Weights of a small transformer language model: 14 layers, a variant of Adam for these matrices.
MLP neurons of a small language model. Each row is named by its layer, matrix (gate and up: input weights) and neuron, and shows model dimensions 48-143. Each number is 128 + 32 x the weight over its row's rms, rounded and kept within 0 to 255. Numbers have three digits each. A neuron's up and down rows have the sign that makes its largest values positive.
After each neuron's rows, "fires on" lists the tokens most often at its 100 highest values on Wikipedia text that the model never trained on.

L8.gate323:104108127087105074100142087160136131166107081103144182116140101074076149117163079134180161142140130132160085146103157130090152189087118081137120191090104126133189201114132110142104140149077112148107136135171117172139101124122095134134150138106136082127136181092139145113185108134111128121
L8.up323:101137106075126146109153140148144115116127166173139103143166133110156118084106150155124100052085142128144083141144148156158119126154148136184040127086113162187108109168079149141094168167142138121132143120080091147062183085157167151092173084171113134143138052163133078108126136122122137121
fires on: " as", " to", " for"

L11.gate426:188149140110137150152093130095143125105124127142136139156109150123137106103111165083103155050118122147140103132074128119142143136138063109163153140120184143065153130107131086143155140156150082080135114097153124129124172172103114151114125119145078068120084157156122142113208088115174098109
L11.up426:176134127100156171112149123174131136140136146097158124099121114105167072131114146191084162161133115117127161193126115126106126142092058103123110132161082085060056109104060084126156165136166098127152111101081140088143108158084152146127135066119104172143158083122061106100202172139115158145
fires on: ".", ").", "\""

L9.gate364:118190093125104125144133102138163154114113145102119085127106117098117129147061123091139198088161088172136172181149104179134085132108095068138094168087135119146099063055132122142136117118111086125090129125156182100126137123169097103141160177178132142181171034147134125147149104156197141076
L9.up364:061186124036120107128108076158171133076158160129094047125158125164156111134107119133113188087149137161108176170147120135101076128146114116067126128104041151122132075069149140125073123106132133156080147201115137162171148104156081150086112089164121141148103061143142123171121080116093154111
fires on: ","

L8.gate27:115167113119105095179129086119113156136068172137101111163140120101123153094136058116161131124102094132125129126148094138132141103083198126108087113161140145129137124141090142110122196165125111128142105129164130201161131123134132084181194151129125141188094119127048048047130090114086131145
L8.up27:129117151103149103132117190130132128147162192072116093149159116099056102116099154190139146155142148143132143186068140139090093172137084166113126135109072156162181098092098135143105091128168149135130120075140096107101153160086173113185154137134134126102132103122139102095155133176181119092
fires on: "ing", " to", " of", "ed", "es"

L4.gate344:152112154106161143108111109130092159122068078092140151117140094101182069106086133140129146104105122099148137074109091113161161137156081175193162160106142126152140085115154098156059151164172074137176114091111115151128150081113090091151103153148115109077116091116133150095116071122152090071
L4.up344:197100148116176150094134165180091118094078084104199123174113170073161131128114150137140109122169088056105149126107120141150188105142145115131153162168079197142095081144078121107162171155128085113127085186115103198109098142146145125127150132114133095066143158086124057097162154144158154160
fires on: "ab", "eb", "op", "up", "ime", "m"

L8.gate215:198176046179150133108130096098143148132117113127135129041111128157135111193073154094122157079158121137137138082130170144156151111106149118148088101157180099146178149114203153130111168145091129105149127127110081181168124087161157087127156197096114084112075153102138138142101147098132135117
L8.up215:133149122198149089088120147150157121095151085146146138084181143151119137148106172141207109027156064135109107086128110150123148135078143148121111205110090187176146162156137149119080141138179129168131145095098087189138140116093086086108107147147161149139115165123091128126117108109107164114
fires on: "ly", "e", " was", "and", " It"

L9.gate211:117145145141135132105132157110137078128139072205086150114167098101126183146080089116149102053119147176193103153044113172100151140153150128154057129119086134100172147101137135127100096083144074181113150127109200129171161169088109136157152112152148092096102157111136162138119108087120062123
L9.up211:186126192113139106138081130096170157119113166108062148167106153158140092139191131166134174115151097075146126159099137087117142141160116139155159161121119171118112067163100124116122159107102114093123125134091154164112119104110063120151129038115093143172132129164086084060144151190137130123
fires on: "."

L7.gate48:117138141126172145153173063132097145113097130087119188164151106103077107123077156182107154147117118133091137170105104167133153150068147142177168164046128130145207094169123093149127092119125099153143117108144163146150128136128164128180124105142134096089152073155126136113122156150136104138
L7.up48:129176124088140112122148189161127130198118110093154092115124101196130127148113044221119082099091168149143142150124117176109134138167095162117095131095129109151114074123124074109072115163123144142137155095105119162065118174112135123175182083152050096148127192088150088127122044151152114142
fires on: "or", "it", "iss", "ing", "t"

L6.gate151:133132100099075094155146096117116066174124133053114141122133093060174129102073112144078134126120114084110171146131143144105192118106118184113087122138128154112108112097145124163134196132115103093124172083097141190150107156118131110142109121172187136153074119128114184109056133166140090134
L6.up151:125077137055115057103167117112139171143104170112134174076093152066130150114152149238140116128084151068124134109167141068114145202120144128120137133136079108083142103125159119122119072104137101071105164108142195174163181151091139061089128156125104153143046145156120146155083105138087164096
fires on: "es", "al", "y", "ed", "l"

L8.gate445:194135149112195164122157175107147154204109119156127110062142090078117097190074150088106134082120112158088134158131101162128111062125129092141161166118185117193170135193148115089118143179153112170073174123115123177123207028121161093158146101128116131097102117155156147123158134118148103143
L8.up445:146168192116109153131126108102116171119112101102068182088041142094166132093119156128090114189184110088157136139161165116115123104116204079131124144184130136083170121104111123115156129111188119154133140088133153097118105120078157161115143153099116160043098089121082125153169150098132112118
fires on: "\n\n", ".\n\n", " |\n\n"

L7.gate156:151159095135177115149097151183103095124101120132096098109118122081140112069148116111125135163125095155139081122078146161174143255064128146215084145140116138122104148150147130150133168091130137118101079141134101138100126056159143070167143132164095162085126116154118134137152166085188127178
L7.up156:130151113165121122090127155127149142113093090190128110103132116056157131067170051048117117115066115088102150144137132101151122146112114093129136059146163178123102115114130189176140169155142135095137142116133160153102199103114080113074130145166083139105108137113125114071199101066109180133
fires on: "rit", "ar", "ach", "ack", "al", "ac"

L7.gate343:163174054154162141078079118132100123109133114137125169087139158108136115165152062078160148095119131133127076205088136155129138113112148083146130111121182100148120173114167126131118113198061066119103206124166146127109137097107119101114149148128145073085098127078138093094091089104138112149
L7.up343:166215138152123144072163115137171129127105132120114151084163112137151113148128161141122131129133130110137129190118144136110152150165157177079090079128090080099112109129084159126129158144111082113146189098152153087070130154068177103154076034140142144086089174097123132117112078165152120149
fires on: "y", " A", " a", " –"

L8.gate338:124136159142096095155148139173150124087130131152106161104163176125194150156121147126101167141162103144131146162165136142156052165128145140154115105051116094123159114192174134157129143119088138156152145164181069060176092103071114052127195127138079107169176058081131139055131137134120116105
L8.up338:120077162140123090178131073145143150148190135182165153172117096140206149194121136106142155141122152132116138147135159143070104154145102122089128174146109156174070172207153143136112060066184154108114115121097063123133142130104176137150144088108120087158131165112153152185194154077133124092
fires on: "o", "ce", " War", "ru", "ri", " "

L10.gate110:181126148150159108102114126143140140118093107138112120175173118120078104116082094150161099148143141078143149107101033119182062133100130111137132123144136094139134105084159106140166150173068090195162095126144168097156140106092114137106092164168142148103187101110100163103150120063180131128
L10.up110:197081133152150173120142069116150091093168111144193112160110092118135162079105097121124069120046103057108115154103064060155110160173077068173118091177084123111148143167090104117156147130078095167101092096137063114142113107122106140103113175150089127089111138117165168115128137093151151081
fires on: " sp", " Sp", "op"

L7.gate18:111147138151169084114085167106110139132136137175135151100091163103149083117158146090166218150100106149070127155061113111157100107155138110165085153156122161126134095080124103100178112146098081108097109151155144107143083066075091088160136121108075104088178053133185118148161139134124142150
L7.up18:104182168080150111117174135091163085151172110180116178135073084129167124142115120108151077103141097098116109074123155090087106155076174167141105078118087099160148159131091180132134152109113176146075119084106117148112082131116163085142136117148110066144123105165138046086111115117064091124
fires on: "e", "a", "own", "re", "y"

L6.gate102:137160176203086130145165144135142090052121074147102127171229117091115081146099090105179139107155158150095155126092155150094120112117150138180089152157049130129126171196118202164118139113118179134134169089121191152113177173153105172167124135133137140111091113136140154101154109173165115096
L6.up102:141130134078139129147124137122096174093190088091167120141114140132157036175175168104096107128123101132138110131117127101084101075131189100107191163189131119152126115078174089171133133090132138193128147135108126160051151141126109172145101118094189118142125125111157112170090156149115121114
fires on: "f", "st", "e", "a"

L10.gate84:148138136103156136175093121128152090142108136079137120137118158116146150132136126056118147176129129105099194117146111110166160110139171184126189133119135089158173112067127117104145171109188121163168128136109126120111142087127168191162162073213123095167123137140107143113068151156180073082
L10.up84:091151086092082117152071123100107127142066103176112158138127178132232122141163150150154110127113102105080150181103161110163134156185153109110135132142107104128125135106113179105115082121139094191162155122127101165163156142175125117183174108111170089134123128125174092141171086114135072089
fires on: "l", "en", "s", "ed"

L7.gate148:167149124109118091155080136120120114094114142115113136118105123122153077196143085116130185129070107206113142122124059137136123139109107109123167206134170126193136119164142102133118095107163077158030133170129124083154150057160131162121159104137110092139145085183157138146138121101211119103
L7.up148:124133138119159165110126141105165111131087142086189117116092107145192119104135100108177113049082159151155139081133138135175108180104182089138141146159135097137162128132108138119109130083127176119143133037140129128142096119108125093147129089145168158110152196170128079121117156034138171135
fires on: "re", "se", "om", " other", "s", "ther"

L7.gate194:172113165191149149141110203128107108139184132132135143160182188176125147156094134171175135081162109103112101151109099142183116156144155076155145130120125116169121126143210187166125134132081129119147085086145064109130102103085104154193159129173144074201172039141090139130095059127155126173
L7.up194:126107136151153137143152074138126081127149123172119176104151149096130041115148117110123120158159175150159164156114083127118111146140163168136105141128118079108174063105150144153086093087173154126087119152103065063117092181116113117143167074173134165189148104198129114140171144113114110107
fires on: "v", " the", " ", "p", "ce", "ent"

L7.gate425:186123132110124132108094155139144143195135166078140160171083121160108145121108140091172118108094103158107145078160195155140129137148078131199169078176199155103146071136149116162107091049099112135131152128177093132163073130131140137169149077095116126072118140165123117082081116140165131129
L7.up425:168135066123133137141131118135124143111200119112124102145092157133050117151171104080100129157122155171080126112172167054114174152207120103108193094105156118134124148130124077098113130111092134152162146071095132140130140119159141145136131122115126090175127168166085112091144090099158105190
fires on: "all", "ist", "ur", "l", "al", "ic"

L6.gate195:124160120117169099119168095124125168122096115122140161140174150107100118112160095141202132098159149115128109155086092119114139114120210135120083118172150080174118180169170106108157123131144103165172091114139155098097099117147115115177124127125147158143119132095114145131142173110164153138
L6.up195:106118151173110101108123148145127153146154122116135133104091116075096119119151073110163102110110082174124133147147144137142118166127139078092103143131090131143156103120109109153165155102147108112128093169217158179042088101120126136129205117139064139164085154108198133152141099113183151133
fires on: "ist", "man", "er", "ary", "ing"

L8.gate288:139121092060118106084116183113145179161161162135132116118143103126058110152147144086077160071115091182154009123120168152126142127121132128168104119142174095150108126097199102118107160137127089170120087112178126157161122129165116118172142117151159147165116136154095142095087131110155132174
L8.up288:148095174134137080155108160111110156059164154098187168127082127098090130194134113074109182152217076167176127166154143075129158115146125181091145168102177147126097111080171139137141109066148092123130133152147201138149162126087132128128052104161142135148131160168131125111162164098149098178
fires on: "en", "er", "oth", "p", "on"

L8.gate235:144106088131136124054152168101125158115123090136083170088131041105119132121093120120120118092141163158157092149071102137111193228115112152145079142137104085110106107174141087121130148217124090154103123129130153125134108181078148135191151121142155113122135136142064153080126121132147162130
L8.up235:149136106139136173058160112155088140168165161213142113110106092148122122080144130127080113154150121115138139147115150121104095123139173124153084147140097128083127127085158106119105132139039120153136132140169119135200125145152104104082080116134080166168178126092088064107190121146148131110
fires on: ".", "ed", "ing", "p", "u", "ep"

L7.gate168:101128131118198150135118096133140116117150118176155136136143110093158117064135076138132174117121180124133133115085083129089119124138214133200093100084142111122173161148109156148139162190140093124112203099174131155148121157080135129137112114139110126189135125100069104111094111163097127178
L7.up168:103120148180096141092111116139137120147097167139202125111110122079067107148063131117120115117086108147160121155160161188181131149084158156127134121143142108178155146170111122131153095129136173131167130154163022093149150110148106085173110158099134162096108144132142107175155183148138159139
fires on: "al", " of", "ing", "ic"

L6.gate169:104123130140135110202098200135081086143174122100107130090100123109105128172095115160100181157069182114088094115088099132118107150115138163157106172099117091177124143114090123127095141181139086071130154160161135196102179153146110148146167198156162107103187135147133108121127171134196183126
L6.up169:089207096077129141150159105136107108131141173121159131063187118137134159195135114140190184105177142099125150135158133157133065117079118093107139120041118069198163153144121143150113114152147145135080107152119117146162115128102131144128136147178141134145154196115135103123094130121170164172
fires on: "in", "ian", "ong", "i", "ik"

L4.gate355:135131140147101152076127116170103106158134123112156142092120083136122106115124113118133148094137094130041131188127120135128184120112135131198206107088095162119093120123118124132182116090075058139113176135137138119156199104106110076253087124169114088185166091126149130096107102100126068173
L4.up355:163149105118073129081131138115120112127142143132133117091056089132120054191194139086173110090110156159080116151138154096125150081090122175128163103132124144109056142106115165138147082127069112157057127116124107146104128096144176090156067108151113129135142114066107104124104124125136098204
fires on: "y", "own", "ot", "ey", "ur", "ad"

L10.gate167:166128128076079118138131073123153176180104065119123152155105156124118117121125193096123081108147138097117164111145168152205173143097149096091125120154189111104154130148161119155176123192150094140123117118100135109078152102119167122100162127078121090127157111126057088108198150145156073134
L10.up167:181121139105160146170138107140147146186044111131135183128108135122119072123162121115203116066196133123083118129140157171165127105116122158141170117127190125134137167199127148155171182138143058155143098123109167122128159078134152145154199121073126146123124092089094122110138109121064099167
fires on: ".\n\n", ".", "|", " |\n\n", " the", "="

L9.gate314:075131091154124126152036102157143164153111128142129147127115149148060116116095132137095168198148130173093117189121103142169161140136100101148126114140104122118174098110125170090101152146166137111128085120110116150120188078103110104126148151154102098175126078117104181078196091118130083082
L9.up314:116150117129130087203101146125103144165122140145143130165073166086146140046092104121120122129142071121193194108160109147149107171154078065167124179118194125114101079079107162168165167121145115111133124130136161108117105133153163124111186088151099157152122109133084134085123133113128190110
fires on: ".", " that"

L9.gate145:163112135109109126144130193104140142088114089142190076098123153145091136122136149148075169108152092129116107173104092165148138099123159133159172170061150174133140130124126088127103091143104094108094104142092136116134109100187134098128116121091082069113189098133151152128182117143172076093
L9.up145:050118209096105112123179145130153098209136103160099131133144174126073163174152077157141197111156148085160115137193120155142087111162085123182134117145075110172162117091168074134127132085141113120215144117105099188124096149093157135143179130132129069137168134140198114136136147130158137083
fires on: "an", "ober", "or", "it", "id"

L6.gate365:138146172096112109129082118143137202194115134156145149107159108110093166151099109067130149079146132096112107111114129085184145184058090147179109152107104161110113157162128077138111120149081107164109135141100120132168122125128152141148144115114093195060152066142139119114097106116104094079
L6.up365:145098160154061139159122112170118151161119208140108136073101147113096111096175145151148176145152141163177074145157119117137117172099129127152096072137139153108106096144149097079188127121081150153060124158122148094122079134127099091153137115104111125143099030147110130100084121195068072071
fires on: "b", "ed", " of", "e", "h", "s"

L10.gate259:180127178120103212101056106083200055159134142133125172147185124112078168131064125103094144177096154094137126188066097133079188162181132112133143153098109129108192102143156101112107152103108108116173114134096145201123123113100061135128152104130102091146122160156169187134169093127089100107
L10.up259:135170141139171185142109102126159116114114173183166166168127084120140159148079144142166148126093117127136170135088056102100186089120115136141118180088143166130129111173186124121161107115128136108085086127133140163162183126097136140133153091140108091139161146087139191155152106165156105084
fires on: "."

L7.gate155:115095132135152076208153162148123225093108135176138160119199114156122125166102102124127159141102089124154102137058175160119078120103100102155110090107125091157142160092141149139129134168154073144090123106126086102132104131095116131190082098115143119166146055155140118144165076135170137114
L7.up155:115094144136138147133064173129143183163137130084109157161153093162133118116075166182126168149129123114113159082100143168152116150146160117155167108159118056113131145102144144134139142053118130131076183084136080059154134123154159129092157056151088129154071114103153097132147099106085114119
fires on: "le", "s", "re", "les"

L6.gate417:170143150127153158141084170141154162180052121149118103118130102112148152123124103119141140170139147131112146121083032090163142150089091104144148124123180176131147110150170124149099169132090108128131099129111179054202165095205154135138142088135058079176149047150091143099100103109110121055
L6.up417:090184102075127147123058127093091111155125164186105105138067168176190170146096064133174107127150138130093073104161138065162137147080136111117144162090138135107145095113098110127144153123104163147088144067120131139162123122098145076130204128129141097136093136087135069087099086067171042127
fires on: " U", "U", "ed", "eb", "s", "re"

L9.gate369:106117087127210137105064104123068205090102137151198161087107138118118119066163130082115180117149149153143109099084154185101022089115141137136105139101136112134134136115175136103111173119122110161135162138092154114098124110074127116163132142081182084135119064111108189132134093112168127132
L9.up369:152131154192142130131098099107030136110173122126167155170139128157102040096132102117141134157126174136156115081095174148116054104152148172140163191097132173106163132040140113113112156103165124116130113130099112034108070115131138093152094134111135111165176123140106142166133174156107167143
fires on: "le", " by", "m", " E", "re"

L7.gate281:086128149133135066140060086114159095139155144181108175168119163082070114103092128109129199169092073108110115133131078149115097109115089123121146157110150114151119135117114145155132047119161061111168141157161183115093147110121105147134129116087110090121089052136129248097131080126154129152
L7.up281:133061151137094115114132133083114081080132108118127139142072151163094141093107132131106112089134115079122109114136093132138155146207135102158133135132175178115122125123136122155149138164142106083036125076136150111126198147114116139137190162130093094141082135135114181138117105152095107107
fires on: ".", "il", "ot", "th", "T"

L11.gate83:130161175156149082115106130087162184190151115155121080136105146186082117094072107091127115148095132163090133157104080095158137107131116076162118149151119146155131156202139111112137126128140080085148133135159105126150179149122103105068138127094097048104182094084170117160116151148166169050
L11.up83:068125139165115135139142134101141145134099177173197144116152114091136148101142133147159190101122078104128140148128162121095173104108132109174129162164081094162123154147102192181128164090138140130123048145165098103165135144169152118146158090149162144127160154144142096157098107109156131114
fires on: "ang", "un", "ng", "g", "ong", "ian"

L6.gate242:136134110118151117118111116132155125139140156095119131088110113128159074162103148168126116092068129110094094092062135131118114141201170112137131102140148134154101107163210098147092150131118095096106215148169181130181173107159126157205162109084110096126110132134137098086119084173180155143
L6.up242:114115131182167127115117126082075144177168168094115121144077151161119076133126133104116118086134125118072123119136121097197155108148150114084139141139153119091085141127181141101161162148188101130126182142202143128111116111134165172134129091114171086133108094104163132091109109156205152148
fires on: "ern", "ol", "al", "ield", "am", "is"

L6.gate196:106132129113135107095084127125162129203178129111145134106155089172140128156067214142153158188151180133128126104169093121157131194071118213164093143135119113090105174109106158114122112118119071114115080139069093147142099117140138107114170166138129149124114110137132135113110173207160061102
L6.up196:060117170165096112159152077093158107125170186143082111121159117126118091113147160163171054147189151086118165140130151061106147129067073138138146132075174172153160096121103110186181117057093149132139106123123112119145153146149120104123137140167160045159156080118140159141088119141087058072
fires on: "ed", "e", "ent", "ing", "ced"

L8.gate280:105155064122175116131093120123098177040122196130176172154126077093085084146129122115163124093131095124171087155131096185148131116111133061166162142143123103224164172196087082104146150145129075125148119124113134159130113143100160150127152131105117110121088144107128139143139110074184179151
L8.up280:103137181138206130155144103088093067113164145082119126112106143092166115136167124169167133134102120170134067183066110143118078163158139102121120113157129111174095090140119137138159174128111122120066131215154109126100174114100098168060091185129085114154103131171156085118138132173125167123
fires on: "er", "ate", "ist", "r", "e", "her"

L4.gate54:137141119125129119120205117140102095089150148103130146088147132073104117086155108160128089112051154070105157125135042071140129186105147143137145123056145086158145143103203081190100150165146097124144143158122142134190167127118162075128160144138147128131112097156077157100154111104121045121
L4.up54:065118130074084090144153109112100133165183090139162141108149163124057184101126126167181089147088122129129123098187134148163123148100137094110138112101109067158165100087156141120154140129134109112181161156102156108190135165121182133121169153097118132089135152112072131157137135153119142109
fires on: "ed", "ob", "os", "am", "id", "y"

L9.gate227:164161129091056130086148121101155171115190141197128135129143139089130129162095117126115173130202105150155166133163169107188169190069138120195109127125168131103121089117068087131123068131082044141128119193165146151128142101177140130166135165176103131168141145156138165148174148090139137159
L9.up227:127083128125074085110179138123169101147122178106160182140136097059155160070169134111097142155118168112104086205101180132112129164123087142178170103101129149115136100106192131145158136122113082128133136205136181154178121141142150091095095163164110170086090125092179115154106070188155092128
fires on: "ed", "h", "er", "iv", "k", "z"

L8.gate141:162173126119162119116132099113165177164094116120174171059109119105081157137047135102106192127135100103122155178123112196101138143147133106185138178088158102132169108108158093109144169126164042188087139100175144145118207078107122075165154146127092063124133084135127130125144117098146073136
L8.up141:172161109106111152158150074077147186183061101112166151094137162111118135139111124084114123174118122105153164103139157149098148108144148130123138111136155113089155154116115149092143170172153099206103161074141153128122140096137183126064155177124122124126140142080125104123167197131133071164
fires on: ".", ".\n\n", "=", "g", "\""

L6.gate233:085111143097138081134142116141105136135155172130145137134063122083178112121118124122143159181106080138117168094079077129161135133180142114109142177142126093149095096064200125120152142089116100135104106144173150142118199108094134146098139136131105099180149134141127112060108122119144099073
L6.up233:145109123125104144143115170096074136194197144089147089112143160080156141100103124140096090129137168050100094111073157123147161135103102082150141088071048118168120108164070111134128133115143135160144066088071100117142091085125150097089139179151149121140115152070141120098129164063210100123
fires on: "ed", "er", "av", "eb"

L7.gate112:136101091137136110077093128086107121162095162137077153135166136106101074141101154136131150091128123169158099116137095144107144099123102103147116109119117164148182171192174121113126130165119136162174131130190042170152103098099152152175143205158139153133106129121070124095129130144112121195
L7.up112:049108104140183154128176107169131083098142130076191138109201181133108118171139142104112150139160133118168089138064100136090149154168202111144149092139105098136190116126171144090122157135160172094103105119147131155110116122098063130122118174140156109144140110103067144118159105152120149089
fires on: " of", " ", "ant", "ent", "est", "is"

L10.gate341:144125141074081126105173119168150112142062112132119128172115107105177146091069111117105128078141153086086174100141093138097147105100131123123112129152130108168160088108114078200130119162140070146133160110138162127114158106119114173134153117155074181112102078178084149155174088072151149096
L10.up341:115131109159112126138153168169169089185146176164140079128153096127147123117133142114149092055110120068098123151109113072077132153107123072146152103114166076083137159132168215142164161116114101174146141094148132179103101140132087146158126163131152068189112108162063132128115083093129154164
fires on: "ac", ",", " Sp", "ang"

L6.gate25:064116099157119140071113137100115153151158163099139124092090119143163129115111078126153122098145111112126175109094152202152159164195114146169100099081129104160141092130158195122108153134170106168105100076131086129133142153140088119178153118130113152173154118099175146118112125174126108126
L6.up25:083135090125127138129114083122130171136113102148101165087104125153142103077126093112109184122131093078107125156205119084190145172057146080072132058094107130110154146163135177126142124154158072181183117178092062160098140089136187073087097118131109105153140128163136104077106111093165184110
fires on: "own", "au", "it", "ib", "y", "u"

L8.gate87:058128050142136130155147111141139162154127184132123153137111104145172133140139114070081116150199122080123144158189114175167112141137126104140095068151162167165107143149180126136144060132090106154096150195071149141154094172127159144154127103132120052125148086150136147087077131129120088174
L8.up87:068139171196103173097114103103172131149180149105119129125149144085095118137132144143165143137191092099129146164126151133061096159117081181136176127091073075104164211156137160076158143108077145148101131144116137109155116177089112134145142130184122129113085134150094124110140149183130098134
fires on: "==\n", " to", "ed", "===\n", ",", "ile"

L7.gate336:164110102100139187147109110067123096097080146117151133108120143125121169111089140051157140149133163126082156119174100154140183166123144072145123131096189120126138152159157114122086122152060116112066055106174119115191105122149067167123121065154067093169150176156160137137059103094107095132
L7.up336:128124084136168163148147154137149115140147124079075167122158119144116137176086101101100119153128118120130110151171128081100153116174043117155105088145119166117107230149136122056128156159127144106166110099174073078173135148142134099143149139099125114142132146150163115099163152134107056170
fires on: "i", "l", "ic", "'", "s", "o"

L10.gate289:181187072159117123128149137154159173096146175163121127073135117110102078093143110090172158119154086151111122135152129133130099131120088052185116191115122103076112189063148140082056082106146086124145184136141139103151169147118104113106125160099046163140102100114110105116176128094132132064
L10.up289:108091175138103108125135164161095160085130130151135151105154088152086170091131085104137154130122071116139198147048065139156128190111137032139083128090177144109112132119098122120151174072135090128153047119154096099150120172098126171098149113137092181137118133151112158094123098191147141065
fires on: "."

L4.gate436:054229148133145135141149122102180148150099087117142162105127138157192138168116060122082163088136133171079123166131120156106091115108148110142094138149136085100172137151174152093142137150142120151083167090133158116139143134118077151156145171102161082160117155130163093147170079157086127173
L4.up436:052172145169098084147202109118077095130147150152105149103129176134158164140151139146090078048159181113092131178115139124101123146036119167153123116151080152093125107079088167107113153103103110138108142116145162063124121114099113128091125143103165087127147150119117160110169084145092076153
fires on: " A", "–"

L11.gate299:147141108088128142131165144144169152114095178164129124165092122151117073160022119115100109141125180109112107119158127122151125105089170054180091115161145158133119153157152100148111116124170116152127200058075148168126153146138132115143102090187148164124126148142133086106120168138129144081
L11.up299:082088198153098116172129077110154169116153196132190131089072173123092105091142170124098132108133128173098122165106116116122110171147115081131122151048147140183159172132125093114133161150130100118166139103141214148087146121081094097173112142184159138116158114126134131133072184155125136137
fires on: " sh", "b", " Sh", "h"

L10.gate443:160164131133125108109065149133151163130129172125113096193131172159071113091118097116071134116111107124098162134170144101156111108107030128166178158112179176100116114121170152125063104123126124101165152146150167132138142175066106137129208105108070105145117070136111124127128110112126158110
L10.up443:099113148176140111128142123149121142112167118081149118161155112139138137051115112191146131113116088103138225133094097148108163180128114086139138096138136094126079140107100139135139127117160132141090046165148147122139105139072136204108157071153108163047106168132127140125186166142138086141
fires on: ".", "==\n", " ==\n"

L10.gate189:153111141140183107199149166110182134102112133163123159105112128097129166114104135133122100110065102094183147126117083177101156145073143118100107147159172159136152149133087145161137089122113082104191130134087223112120123065080113114141151140185073083120154144069099109156096151100144125109
L10.up189:183146144075150151135112152166185108146127145129143184143139124121098075138103130198122100100108159080135155103103101170121095164110104086163172171130098163109178125061082106132141141102105136152145098066087128131176166102051010136143178126120073071123150189093097118084136147111074153109
fires on: ".", "es", "as", "le", "s", "y"

L8.gate148:123148091100163097088091151140094088171124131123161121141143103127101133070116088087111133132169098108089137131173109156139058144049133123173102119139096113151125118173131135115124150163100094114143083126099153127117145121118136095163198212127152092153071063117121211156138098104117086118
L8.up148:080156101116115117143138136156101125119116123137095170101083089083159192167173150100104091128106133172134110161143093139137179181109161172134154137140135103140129113112087096207083153148116140117137112182136227089146177112163085112124149104117145097120071138178117102073101091124093095142
fires on: "ed", "–", "ing", " P"

L9.gate222:167178144093147128144123116136139145150100148104119143080117098101109160052109145091157153092183144104107112147139124167128122130089162091150113139060177100218143133158196115133116075183170057147145172126170138132140221103093150139144185150105136079166149072133096103067185100098131056137
L9.up222:187199136099122136186173093127170176175046119086153144060086160096143127100150140099155125132139132104106147180133158169107111097108157121123114154120161073157154136146148161092132170171165070136133152113152177144126188097153160153099174161092123124128106092086094075124174112070119060147
fires on: ".\n\n", ".", " |\n\n", "\n\n", " the"

L8.gate177:101179044153100102160163122147121107095119143138122105119132143125169115130064134122132171112161079131120152167152088162138169148133148085157131123106164098113128101200102156161139084169097105145057167125180136083127116115065094119138088111151142131117142079170103081116101084107153153126
L8.up177:080115130154061073102112074130141198140203151118103136157146161106142145128152093138106186090124104151110144177070091146120159220074126147119127121122102141130157140094113169151147143081112094084131127117152133142081115089084125099152086158203091151157096096143126102132132101116188099082
fires on: ",", "0"

L6.gate266:132130082121121135136120117144158161114094136134161102121093087068085149127065098132117112118173078099102116117142125168162121185149119111177080128127107150107171122142119129168123220229163146164133076118129136178097102142155080127181155130164090126144178145136065134144138134137156074108
L6.up266:125120163120125142130096153141132126132113140221134165128125136074162157137098099074120154087083161115182160131095138109115084154010081161094091142208080190106069153157092124163099078142176127125145135152124120118163132156120145093073106177134124139096078149107145132122153162078145204124
fires on: " Mar", "our", "ar", "ach", "ther"